Weights of a small transformer language model.
Size: 10 layers, width 256, MLP 1024 tanh GELU, vocabulary 726, 8.23M parameters.
MLP neurons of a small language model. Each row is named by its layer, matrix (up: input weights; down: output weights) and neuron, and shows model dimensions 16-111. Each number is 500 + 50 x the weight over its row's rms, rounded and kept within 0 to 999. Numbers have three digits each.
After each neuron's rows, "fires on" lists the tokens most often at its 100 highest values on Wikipedia text that the model never trained on; "fires before" lists the tokens most often just after its 100 highest values on Wikipedia text that the model never trained on. A number after a token or word is its count.

L4.up900:530582448438537445565356588553466488523480497534471539549476543489470397502615501559548517466486524438520430481553541419449433544548544419482532501514494449540528410460455529457510508509495543510435470502517470428420561547456546499537518449466569549557493600556480422470509511437460534530
L4.down900:526571403536525489594505453441381518551517419481450492579533469574471462427452525613487369535392471494431498465574520521502522519411470532505501522598467578454576509541419492519500524561494394447449525447482588603524505482449490468518439550544495519500449508509524353533452463468510489493
fires on: "1" 32, "0" 19, "2" 13, "3" 13, "18" 9
fires before: "0" 15, "7" 14, "1" 12, "2" 10, "5" 8, "8" 7

L2.up286:589570519549513483429559497504458565527505553595609586447527464465455448502519451577490463613492479448502602583529530523435471528545539496630469574500496433426462505468582554456588520486518409553508521511534496509519522499530537539551556494570528562596507458531472551527546554566504514502
L2.down286:544431500557532382498594432534485446481566565531493555584479551538469460466531476477502471523499576410471621549514479581482501510448551568583456598527584453544425529435565463517500504445423448512452521514547427539532531539547582585464518477596456543522574535587558558497441463485491531514
fires on: " ar" 32, " th" 18, " Ar" 14, " sc" 13, " ag" 11, " whe" 10
fires before: "re" 16, "ch" 11, "t" 10, "r" 7, "is" 7, "n" 6

L2.up390:467581534488495504526516512403557522591469590489463521484540413541498517528508515545422584469451495477478561454593475505558454475457547534452457516473509453577455577431419486440553515510487422495529459455419484537493450576529477416509488497484446553539492558558561439449552520460573555531
L2.down390:559566540508495508572494600466501487458463587514433516513557442515502416561507535520448512421503487458517459574546452476513471521466517540422461427443500401567482540506413529462508545455582471476520510474468464565456531472500461449451514530496395535557415497501525500573528460475547605547
fires on: " com" 51, "lect" 20, " Com" 11, "\\" 10, "ri" 5
fires before: "m" 25, "b" 11, "ed" 8, "e" 7, "p" 7

L2.up288:535483471549503492467555575499475419549510512483486507523503496485520499529348572548548477577473541570440456518503581533439460497527472514477486459537406468500487524445557442502497491477439461342517508497518535579408437545531472511489550504565563532567531432456540504473454556478578422452
L2.down288:534465515494484448480539543526505564527507504463526554426485435563446464473521513522493425497517467489409611566579504596506500541524482521532561568486501452508468540483533445475610448437482486501506470421514428530506422439461452442445537464498574531522477449416535509468522499515485541464
fires on: "ity" 25, "ice" 23, "ce" 18, "ie" 15, "ence" 8
fires before: ":" 20, " |" 18, " A" 11, " /" 4

L4.up11:459591505424531408602614492492358463515476522502531544454495525520538424541570455519488489516545564448568523484485491581506468420430471485495486470483453459584586448402488530469511493448545540548556551618584511492468460473481444468481404517511520466536520538462557494349567562470610554505
L4.down11:525464521438439587454408607534678480589580569467485493504580492468502507486419485472421416571475467469453484524434478452549418474505453468519571489461468433482498572556507462396498493400402503519442438526497469458501516638478501510457592584494511637574407502581561484450512495601416483525
fires on: "id" 23, "ad" 15, "en" 13, "od" 12
fires before: "er" 10, "ent" 9, "g" 9, "e" 8, "ian" 8, "a" 7

L2.up447:464456499597521483530425471408576482452478457429536482492551546416415534466451568547425469479508451506418382511397501468518461469467612487574489502530479477501536525489478541539476422566453510516480598555516557504376585410486550480482558461524535605420444530517500546503494533458492567543
L2.down447:556556489499504634548500490526465462505496582486431585501460533579527496505527510497514510519425574482471434558592486504463452597535493511470485491458549510530633508538436468583530515511544595490476496461407395556421489588532505536386507596488486430529482496473483481472413520564476485388
fires on: ")" 37, " |" 37, ";" 25
fires before: " " 42, " |" 9, "\n\n" 5, " and" 4

L2.up553:507493533560499518476443445447493434610418446476522490509520588535509535541503569450488462437474467480432577494500553577522454473529489496447510514459527548490481580542530479569466399533457544544464409529478477500480480570493410585522533531482461578492539501560499579565476459453406472353
L2.down553:523441505370491465512419505489462539587537463456510534444516488552456509468472541479445554461503460468551546475451622514472529502491455445479591532510515474432515520609547386475478521393541422518484547429509453494477491543454535505494528525532566532498557541563427547464575519498501495474
fires on: ";" 95, " |" 5
fires before: " " 94, " —" 4

L4.up1003:515543507458452469487498576519497471487387512518521486472599541553470424486432444510526500508548485480474541482468398581470478496478545496464518590541468503509544502464469499455509525423524435557465508524575627534409426421525521478485502587422591588514486429493534460396434527459465531545
L4.down1003:492487510570409456514462460485517478502531552443500531567473527517551564539462522568507411473507484472568481579463543560478534408472521498497482512477500465530497617556491396476551633543554569432420450517456487469541569541428631445479520534461496450427478502530480562523516410547475473455
fires on: "2" 18, "3" 18, "," 17, "s" 12, "1" 12, "4" 6
fires before: "," 36, " " 8, "1" 6, "7" 5, "8" 4, " the" 4

L2.up460:529382378478420496556534539553496529488555488532589473441504454521518431576413412486483494523556536516537470525469494583445492479497496463569425489430438481462487476504435476514526528517537557493499472502382449530457443447556538512519530521558514594483442416489458487479520411436484455510
L2.down460:557467378529470539472526566561553423489500500503488486489492455512534478501533448488494408503551575499514505451543513574488439524439442447602429474508498493563471394556439602456548470438517529524514460555497478566507505531499557441565519491572505543525459490509431494413465538448521406463
fires on: " al" 82, " Al" 18
fires before: "l" 38, "-" 12, "b" 10, "ong" 7, "th" 7, "ter" 4

L2.up306:436489503415439613485399499481459548537519511471480488380629525487557487448521600541438485496457538480472468478542462467455463506451522453529507531486491503565549439483496425515574410557460518587434510479518437494505501355446583508551497483470513514445490404505537473497466509442506570506
L2.down306:541502509500546548538632467574466472510489534545547459557550533507408544519435518501421510535508460530502525456594450481575618497553470506485445447488442622513419434415461465464521487511578530513495500574413495441600468534429454564528544478468506524444497454453460442555469477356500492475
fires on: " |" 41, "\n" 27, ";" 17, " (" 7, ")" 4
fires before: " " 29, "-" 21

L4.up1009:489559455386552490474457472429455497514493522573585455497428533499517453585500467594553485459413550532447508435544544547448521451465465472577561546497526404512485518612556394590478546562448551563448532522542587483470418504503518409528500435494451493546437380535445546527457509514495461541
L4.down1009:498465475439520443501550531415451486432451563520478463525467487514475474504449530488447505496515488467481431484563473492442470524524460508566558508379589479521536326516525509508432491491417486617497536434491565609608429584480531547494482421473425515485501400636427460514522492519508445502
fires on: " |" 73, "|" 24
fires before: " P" 18, " T" 14, " N" 12, " " 9, " D" 6

L6.up823:480521599595434442435533437575456482448402517427497486467458458492609505513607480486475513394422498473499522430428531531442461423634519510515415494483507517421579562370552527534457471524565507563536635495495516497503533464490402532440525505468536540543505492496532501518554433485380556543
L6.down823:525398570394469501526511522521469551433550538582449543435426466519556417496563570492554480482500458451521488511474550456562507397461459510433512595566618547587502486487437520478469499564490463491566403492456521435452464487464513438463472596523534594507588486522561532555544510541484476484
fires on: "el" 32, "ell" 12, "ess" 10, "ill" 7, "ul" 5
fires before: "d" 21, "ion" 12, "y" 9, "ed" 7, "s" 4, "ite" 4

L2.up433:470504487574502481587543499551496424498498559473563545552576490538455429525485590525431482514410473469471505554564522556463520508539447442460373501498391498526503439415473524466413515532486514510570434465496563582482395499467457526455603576476424474460437498469508524514479452515553500640
L2.down433:496557534527415552589584559557513442541495632514499496477534486579489500453422493542404465507453506529502467522525421519491501569514386455492404458451437504505496416385473434431505538514441441467542521411549536527518444477462418514422514514505480418455492542436435471573496505554584490563
fires on: "as" 57, " us" 24, "ri" 10, "qu" 4
fires before: "e" 17, "h" 11, "ed" 10, "k" 8, "ing" 5

L2.up393:469579613397483534552546495586513486469437470424516561487484447563416486441454466486561452565517478564534482433546476492482532523565507530425508423559561461486542551522511539482446441515534526474464493523519539472512521435457390601515482501530562478539514505477526490511525469517521470442
L2.down393:439455513530537472505441459562470525398516553468433515507534414461489606502446466567503509512529475535501488426497523468544430507372489440454541502494539553451470556547457487452590485512521454480418516462502441438488613534481460531541573442575558527444505493500504537458570399374487435505
fires on: "\n\n" 36, "\n" 27, "==\n\n" 16, "===\n" 15, "==\n" 5
fires before: "|" 31, "-" 15, "A" 6, "===" 6, "R" 4, "S" 4

L2.up313:540483452582540500525374486490546552420544458459491448535593562509493549467509488550506540545452500498469439569492448439481429536509627491587437496451484471526524584520510444451452514540428499487518631475461567571420467587524486548465518453618605502439466517468487494460532507464522513542
L2.down313:525579449518451604446526426494497574488553498468501583454508465450582579507573473571489593533483530479405454486577505591506572551536492518474519523532603515468591438555428480544523532486538473451445485413473416511443544565531546523485488557478449507420449515488504527466397448553507503398
fires on: " |" 44, "\n" 14, ")\n" 12, ";" 6, "8" 5
fires before: " " 27, "-" 24

L2.up639:510531482453520455561540528494481491533527535492530525518573528609495438544554542480408487480472479464468500534520506473563502542490519473489454489488459584488478544527509511458465433516516436460554564597489543632621592493543529498430512551555452488444379490500550414528506554435494546515
L2.down639:501464540400540454515496500519500490508555477422525506502512561572517410539506530444429476452511447532461495609486547507542499520491568419498443472528465593481459532471538411502468436464478427429541566580541599560564555584542490500446528544449468474461406468419541387568473516411450486537
fires on: " sp" 74, " Sp" 26
fires before: "ec" 15, "ort" 10, "e" 8, "ace" 8, "ent" 5, "ain" 5

L2.up943:401473463500544447484553505492497443599442513514389533507431512547460405458543587552433464473458507590492481442516487550497565563522568490511516483464411494587555460414568594418393425569543514570584582503476572497565538494554451531549458519463481489531560458515522509379581575441470566451
L2.down943:513553535504513438455452576529529504504513502464401539552476588495569523500444474567386524498455495513578480451375416471482511510496514492520440427560527413533535372553475545406559494610539488546508499439548501485545487543459554525423512515458454477478443516423578482517439482474575595529
fires on: " |\n" 53, "\n" 18, "%" 18, "\n\n" 6
fires before: "|" 51, "-" 7, " " 7, "===" 6, " from" 5

L6.up214:521483596461528447459462514557423491545436515517515515537423451486507419555507438550443520545537502526469470543626502467492528536463496382411557461439548439439547508526468417457442567518511428487560529485457588424528429492599505504584570535441528500414470443500508485533545509387578553459
L6.down214:473424481572525534499465492463433679487521504466426486556479567460547552398481462510547455512560473509426559425436497621455490429541457480471470540530441574488517502488576516500513469450511552524437445527550424513541550488502446464604497431578457505496438486568538557459537493573466484550
fires on: "ng" 23, "ut" 14, "fer" 10, "u" 10, "rit" 9, "lect" 6
fires before: "l" 15, "ro" 10, "ence" 9, "ic" 8, "land" 8

L4.up684:464600531622555565514495432471509512526518509536483508565666527570517424496528507475519439466466576528410552515530539507613538481425483581434479558467581533492577478430526474405421505521532518477479515473453403536589414441472474556477484480556606453566525429456506409499536528468470463534
L4.down684:485470534551572558483500506566579515549484536531525490503485547497502494535482493544443476469574431509489536526518520467474497535512582580415501483532518520429471471549501516464538460468527379466400482506506490496501533558460502484509483544459443547490493507541474494556449539424565452542
fires on: ".\n\n" 82, "==\n" 5
fires before: "==" 29, "The" 10, "In" 9, "===" 9, "H" 5, "M" 5

L4.up586:466514570422510555521468524547454502527413432464383538506536492534481489522409553506474523476458385586461478464467505557554505457512544526516529503489465477506605547545485463399500503601492517549469539466501567518511478537541436577531529519565486514539479452506439508521519446436477485435
L4.down586:451443565572460490498467487540517563509482490436402585518552512422556536507456533452413529473427435548574505518496480521518529504555591544483499456474536452486533581609523521391603484540391522497438525446582535478554571524475418536481455544463569540505489484536480503419424474444455495439
fires on: "\n" 90, "\n\n" 8
fires before: "-" 55, "|" 13, " " 13

L4.up898:463573490478574455520412514527577484505456433498508450442532521564492492582473544578531456514427450524384525533503474561419526473509571551467457529515604461464484499523441565423440501524452412537508528478511481440493395443435555552476573500445462429496533433486487483476479530476492565468
L4.down898:450521502597408518461522468533540440445498513502616525535522590456384519463472495504439453492506497482545616479471493500547552551566472506542495482452487614470542485455547470538563456488489514412449545404386463508551515531556467462479452542528476594512483524486498485457520477389478475509
fires on: " |" 65, " (" 15, " |\n" 10, ")" 4
fires before: " " 60, "|" 9, "\n\n" 4

L6.up918:605499500531517496478592485524549527545529507413474473391472540494492486440483500490625518493528627446445530543483481458520425532495446472413504475540513427553518417560530502531563513493429449451471521507468572436486465478519517492432520552440497582466477556425455443546508435458492419406
L6.down918:515474519548505476510516549529472593473508533552501459500570498517431562465508555503610538562549515544541507482533503427426485463484588460481329494482471565476526487515560506555482461562469451551605527544514500448528443433540458475461476473568542535468561514465549597566500395465565538569
fires on: "in" 24, "t" 9, "iv" 8, "et" 8, "v" 7, "are" 7
fires before: "ed" 34, "d" 8, "ing" 7, "ant" 4, "n" 4, "e" 4

L2.up411:426483505436462439473470480513442439541408497394385531500518543485508432584552433489476454500547488523470494448454448513469547461542489504545582477460505492548505590588514578434445424658500421587448462469479560474486562553607479567502523453508498492613529536455451426525531499498499494462
L2.down411:485513527596484479501449487538496480437452470477412499592466537491501541529504461460519490449455390603613550478484455482528588544549513538471508408475553541502557634587427504345532513550510503467502491400510470487588487492536490552440534517474475538602503582476417410499486537499503516462
fires on: " |\n" 64, "\n" 36
fires before: "|" 64, "-" 29

L4.up731:516602478520495500519475504509426490568503411551450509511545478468563549498511394506495613479509451535546518530423467403486448475437501565483469506453509447475471371405514442464523471422495471504477550590636494555509447540486490527482483509460515519536545481421434442446510648504542418503
L4.down731:447573531612463502575548433471498486463465518444587574463481584492593536475505489491476438453535489480498479491542481507451484610467547474511505428536548514475455415552553491490555531556558511540490466551476423503469451439438503541533554530480351481515511486512492480480440326496439456452
fires on: "g" 25, "b" 11, "uc" 10, "ig" 10, "ge" 7
fires before: "an" 16, "le" 10, "it" 10, "inal" 10, "at" 7, "p" 5

L2.up452:525510495533458515477484468495451541510510517536513506529527457550493445499499451565500489555460455627396545557558493458458471518487624488536471476468435519447475517459519463488509466473389521541495440529456487482363514448508513529415531555453495491454478492429625524512549482428528497600
L2.down452:484564471491401492450530505492539483528529453519494518494492482559507481489558538518467525568530506466458383497468405538370526464550482364495490471494436464450494486620469444413493601545539525471459397436568600482412449557523476439432657498536436471536408486469529478442545457561488590456
fires on: "as" 98
fires before: "e" 25, "h" 8, "es" 7, "ing" 5, "ons" 4, "iz" 4

L2.up878:528497514516511581495501534586533534517529501521515534440487484418484460452533581438434492529437519505482479465493478517537436521497482574432507521520473453456567505429591589454521515565509432483491607450529458522498507531424458574501490537618469565381492428493399470476519493427483514492
L2.down878:569498470588507573537493550523556642523515555471625561480462562440534488522555534522439506491462459536467553484584534508612522592510475501443476494446524460499533489413542491496486588518519390495517495439518492453492587545483461537515560451446463521457473426488447535500504425364437510516
fires on: "." 99
fires before: " He" 17, " The" 13, "1" 7, " A" 7, " H" 6, " It" 6

L6.up120:598462429425597438477467471464503510453513436515526455490520370474478414499450524447507396518580570434457486466359541414532439514494522578508384477523579453504535422448475395475620513465487434543534451454445512440558543521540515549484500500495493528504510386584510571526493419431524562441
L6.down120:513501514488449496499470492526438522399539563484525550530501595543519426482432474503459493497595521542510607554505417423526512496363444457548480503475484537520621562539497589460513605459520555486453477454561554489519486483480490542521458427474478509480575488435439481463466461398444537531
fires on: "ab" 31, " al" 19, "ou" 10, "ib" 9, " by" 5, "ul" 4
fires before: "l" 31, "le" 19, "b" 7

L2.up670:582547531582480476539530524542533494469488504583522539442492550566533395485515445545444503461481539503485520595496578565473483409475423497467527422508538382505550478568406553587510502566565513580480533439461495469503533469522436507527557501580513520447538447616499518523521449477556548412
L2.down670:525501521526535491545514521496476534507411544497596529450507419435547536508449462517512552484462518612531437496507413524508604521438470433450466586543515518491506501511445497436462475531490422440557509448537513482457463477437557448458513527477484540562484559494499545426463478522444562510
fires on: " e" 58, "ern" 8, " per" 6, " of" 6, " part" 4
fires before: "lect" 12, "st" 12, "v" 10, "ar" 7, "ach" 5, "ff" 4

L4.up1000:515536410465507579552534541549534524508505476505468490425515498489571470480507454518518445517494470451503450555465564499517525557470530560588419541595512476589517479372501490442485570491495547498463473550543427513497478440547413505489486456531523425576553491481411439467455517570436482490
L4.down1000:491492587504512478468487513511421600496508564491545487510444594483483494453482608565486517491529485486483544494506439543485458499577462478500534464516485500447522509482427521450493466547528462488471501528444492613552497550404534523624577543513632552441482430558434512530443530476492525410
fires on: "9" 20, "2" 20, "3" 15, "n" 11, "ge" 8, "1" 6
fires before: " |" 29, "." 11, " of" 6, " h" 5, "," 5

L2.up715:458540488620460458509377450466563495530483473536488520411558545620567427432491522523485523520471571563517490500545524503448517618455601480430505520583493481512498446495572599535513461490467489447524570487420507595529559475519591486415532496499464507490456492436511557499437556514455551441
L2.down715:544550504476522433485502571506496521541490495550486486503506423557521475501482415432508507545541516450498467453517530526546572561622436497478453446483566537425473482513523510422516447597473554513458535327453523458531523471535542395505546536511482525448591633525484473413462475539472561604
fires on: " gr" 43, " con" 18, ":" 16, " h" 5, " an" 4, " v" 4
fires before: "ou" 23, "ad" 11, "s" 7, "v" 5, "old" 4

L2.up323:652473521533495640475388477551514589434447588579526529511546455485505573431467389533499492519530535416508502487534477512476379449423519480510536525476507421509475588501521449505504513422434447481525517627496530592596521464462464574575551482610460540430419495496580466581541518426534552418
L2.down323:538440488603496617533461485518486536455527574511509452507541420455580526430454467518529530509578491445527480497534528434449475491347496461551579503558549425495557588566529468458450529474473462458522471527524530518557494465488485550497470425605477540421389442541556447531483545445527625487
fires on: " un" 75, " Un" 25
fires before: "t" 19, "ivers" 13, "it" 13, "re" 5, "ion" 5

L4.up223:508424550553471560439580496542461535562471476483557535506461504542581462544545526584502545494578471517625484473456503459451554548452583502474463531533440518597483494500477511476536482461450571530349473491539502474439384370541466466517505527585542440479406451486505504581515588444467460553
L4.down223:594557496448478555507554478520558497436391526587513387459439460496446462478488542454495467517486497549444501454473488511444500511536509472499475469450467468510472529500499489568565514562499642485478580452454441382519616495478526423474509479485572462459493528556462548555573618502463461501
fires on: "5" 13, "2" 12, "3" 11, "1" 9, "4" 9, "8" 8
fires before: " |" 21, "." 8, "5" 7, "2" 7, " |\n" 7, " m" 7

L4.up232:410408442574508598440559485477555475542540517559548484413444496548464449570524535508397537506492467424520434492500510532528517457456502519483390441420503498522458473506463513522392440525460552480524479567495522554484584571467406419548538454559523537570514472529473601459477490484491401419
L4.down232:552554423548500527452507455465449503522437547446490561527493473585518506530560618505514481503462504467547547529510464493527522487600481467601411412456468490533618475457530506465481498481515415566550545487465558542469480543495530479501474540433485569523492509489540512535446504467557499499
fires on: " " 41, " |" 35, "." 9, "\n\n" 4, ".\n\n" 4
fires before: " " 34, "4" 11, "8" 9, "0" 7

L2.up672:492395477529483497500485469478542533460520511465585554372489409577469421439446405531547490481512584466487434552488519482498540559527520457524539565471536399456540571511547515507519419504515519556450494491452571546537498487529620633619518493531499517460453497515536481476574450492375488476
L2.down672:523521473492422518454526554419495422473513510438493460502495488503518437486400497554501431558462514484503555434460570471393498551482445485538512498524498493489522505509539621470614507546555604494448526530516495482525531416621586512459529478494410537417472562528509507652513492491422484509
fires on: " Le" 50, " Un" 19, " un" 15, "un" 11, " le" 5
fires before: "ag" 29, "ivers" 14, "g" 11, "e" 8, "it" 6, "f" 5

L2.up774:508464547491489453545454477505459504601526575496451450478540440605498596493543482488554467563451575537428500488552497489479496449465510505383456490528498572549522520485612433490495422583389508504498490482534407521513410488490481526565637528506466550441503513507531510506505416531493486404
L2.down774:542484490397586443427498405493461546527428468525534565511450527561527448511551530492571538538518532376622444534594524486506495535468524549517546438524531468495530533536552498510490496456543501490463525395473512504531448471484522442507465560411622511526548497600385481512564602510501582490
fires on: ";" 37, " |" 34, " |\n" 13, "N" 9, "A" 4
fires before: " " 51, "|" 12, " |" 4, " P" 4, " —" 4

L2.up523:550477523557463521492403570462543492512491454445518439452584413435485473456526398561569578547529466519464435517542475442451449463503524460510514487454513502534496479510557514570568499526521534587423523597432473495462481370550527477528543447529623488471461478474547516525558455553483481513
L2.down523:496502487423464529472489473519384568574451477495520599500504493545495547599498569504538494507506594444558479478533556652473461568478446503472566431554558498569598472511444346443466434447518387496437478395538441529491489514541524487458525598517518493476455574490564510515426528614476533470
fires on: " |" 86, "|" 12
fires before: " " 64, " A" 5, " P" 4

L2.up126:525507537595514594537619405438505385423586537538523454507564600558439585537534502471536457497466471466500441524434469542549466538520514527469408517518524446527534512484566527520564564503493450591536587465555553468538544482510516517458420526429466545486436490520462561440487556480410573460
L2.down126:505464537566427529550567438461507429386607574448528440500508568517489536496538515454507398543438441484516490513453415495467478493518470552440407462481531447500485489520495528569515515462446492529449585483540471553521525442533544480457497536468387514528450442444406611510491535410432573532
fires on: ")" 100
fires before: " |" 20, "." 7, " and" 7, ":" 6, " /" 5, "\n\n" 5

L2.up287:511551524472498449450525441521448517441477390507536600586443502537468437520531578422489467507502477504461548612498520461481460477548623522558490516461419550485567491513493469399530429481520408543549474572496481472601431427525449412555483512562478531534478448543482550602503472534435578472
L2.down287:493518533509470494497513444477436504365479502476464591528445546479510496514548430441504412551508493505407547528501493498517495523510533512507500427548501589476566494594520491392556478451592486486486517489496471375634455499561489410483493498528453490492487497470588547622408471471523549428
fires on: " Ar" 93, " ar" 6
fires before: "m" 37, "t" 18, "ch" 12, "il" 7, "s" 5

L2.up606:458491421486490518513496523441514552455531576597488535515592455524543572399569531496483608500522583505465557539465541559485536490490529540487381504480482414513486454542507551490595383503426436532437553579482505442514526474492376466472498413571626444522547469538417499454510523543519526540
L2.down606:465526449519439634477431504482480529486561612518469532501566436449601617455562599517475553465594610524457611548409448496503525559424465528533541527523536502422433442539494523521514475512481475397430553512478463447588477471436496483432437467441519520504471534502495475435496524472501480511
fires on: " e" 89, " E" 8
fires before: "v" 19, "st" 15, "ar" 15, "ff" 11, "lect" 6, "ast" 6

L2.up762:463554528578477565514479535460575571459493538546434529452532456533512504566475517599493434480499508439412504454616491424471552554515539542548529527467573532501486542492482600579475559474510537473488528536462495438528539469543531425452546423499645527530492567436521491406521546464540465528
L2.down762:542460459504474492466462485515407519605449508497542569534438566561424480489459570515500553556500578519572407528507566517491499507444443443431493444536580520503664519550389455455481379508533587532493450422482407558464461436629573483459544524481539572541462516428549508640585437535531521532
fires on: " |\n" 44, " |" 29, " The" 5, ";" 4, "," 4, "|" 4
fires before: "|" 43, " " 23

L2.up351:540505470480548456531530464569485505501651479524485520518521457524568443518492492407383353505499540424508398506508486442513471473447533520507447436509446480547469490549517534484476446494545491532559472497422442559440446471547467515546447464480508561507481449547513456477580510512449468446
L2.down351:581525427464555488457505522555528469513584495523454477498532419508534446534548528454477385523501546389519450501490523448549544465471500546571408453508480516526512415534571562508565473466636459532529439537424512501517425492504497453556460449514507557529478475523538453428503553514456483466
fires on: " al" 87, "\\" 13
fires before: "l" 36, "-" 11, "b" 9, "ong" 8, "ph" 5

L6.up507:475544555523483517433567466419468556457388518497470492467404441548516520552515436501543511542534512498485538519486457484498556497483464534493464476489498440456509520499548455423503537467551472538519585519521573563397490422474471443583511472371466479515473441476523502481538591500502424442
L6.down507:567490516505433546420471504489547412524525509587521543655482486438495537515521516489496525447499437503535476502495466403551500486516532435449425582541587542556467472498490553478524489419550581418453494538543475473586563503532519470436556443577472467589524563442518552508460508403443532500
fires on: "g" 30, "ig" 27, "are" 16
fires before: "inal" 20, "an" 15, "nt" 14, "et" 7, "l" 6

L2.up388:611474427437585527497525428557508440510432476568484433567507481528415489499603577480429405477453471477460512528489464475461551437495437462435498476506540501519542479524475534562522483493452505507400510461423463480534568470494569522491520515471598368523436501456535521492458545504415551531
L2.down388:438428433503528510498494544429467422516559476538450497587588437493597520445557546523472457583568419470402521418459538479536403474486490561409572438507457498497510523514494516541446542438476550481409492512550494572499476446444619498506543523480555418518484505564484520513522505521525522509
fires on: "Q" 56, "ss" 35, "ad" 9
fires before: "u" 18, "C" 8, "oc" 8, "ar" 7, "ual" 6, ";" 5

L2.up274:592525491426543571511441391600495526516556511547550592459447467437440409499429573507661586568474503472476462505492461551586510468476467483535449433551509546472498565399566526545551534449442481489521481462498417463506493517466437517469470527514433562500386492382457613502508454547480508498
L2.down274:437499438584474343460490595482417500495601550452437538516475533501482492475540509551500502537552471561467526528542513504590495584532552507540485509509518520520444497545505484410470513438562481481411582503487386453626461471494509513504530470507480568513536566545516495505454539377533549536
fires on: "." 100
fires before: " The" 21, " A" 14, "\"" 8, " In" 8, " S" 7, " H" 6

L2.up192:466528577563469616538504427493378495465576587577606490562559376521527556508546462503527515510491542446475489457543515495518492523564541616562448518447487486380457494466480508431411518501460551527507456537489546441491514527501482556491546559540600553489500539422492581553471482512496488417
L2.down192:519490536519495531513471488518360501496500543544442477462566455472469528451504490457581428491552492459457508559505471581465505435484524563448571472452512466495493472554587553439512465490486442517530586551510451410542589455547404437501553451535578536571467582525533416585549458508573534468
fires on: " e" 90
fires before: "v" 18, "ar" 10, "lect" 9, "ff" 9, "ver" 8, "ach" 7

L2.up564:611493533451517539440431527490524512508381448591558437572390447510537517487520508486501462503448462479518541517386476499435586505477474461552529430546465426337490487472521548511438386512413475528511505533466631569491502552542481383515530575521544499454457443425530540461495535495502467520
L2.down564:453393600475509481558596488559535510565481461486489503619486539522543520529516427518540545389516532581486494511550465480434500467478476460510433523530481560576467473447502461556420498485456457495530447602428557524517442488586563560490487604356554413434466490574429488507519560500514519553
fires on: "199" 46, "198" 25, "194" 10, "195" 7, "erv" 5, "197" 5
fires before: "0" 16, "9" 14, "8" 13, "5" 11, "4" 10, "6" 8

L2.up978:504531543406544538479444462495578514463543470537527591435526499482538440558555544548380486537485477479470598572480360472494473370485442473527547483533536490598543567500477446565428551514540511558483483529450488437416462408536469493521532484466407506646465522448580481495577439523429581512
L2.down978:543563515537531533490532427469607486508534462514473480416505504541484478545508580478442504422462427472485577549522504572515482463531566529473527385464584466531508516508422487530459528461488542441491511546429435521447444424543429514487517553416486545496494481438564443504518506475464535535
fires on: " not" 31, "^" 24, " Com" 20, " part" 19, " com" 6
fires before: "{" 20, "m" 13, " of" 10, "p" 7, "ed" 5

L2.up467:473556489530493511427497591560522581469503481505453595608495502538515471487459486453427524489518465436432506587438520554548567462612460381496531627521506521460553431482563441502466466462494455443443475524477508474435564520518446462516499516499522529550412519555562406503508539500550474533
L2.down467:480412534490511550475599578526533539491486522558431588635501572483389388511483482518514445559495472562495539511462474463497539573540489403472444474536526466458541570463409481493479606442514471392539450413495474515478520471547514393484477421494446502473412503490462444508451522441532590449
fires on: "199" 24, "7" 18, "3" 16, "8" 9, "4" 8, "198" 8
fires before: "%" 12, "0" 12, "5" 9, "1" 9, "7" 8, "4" 7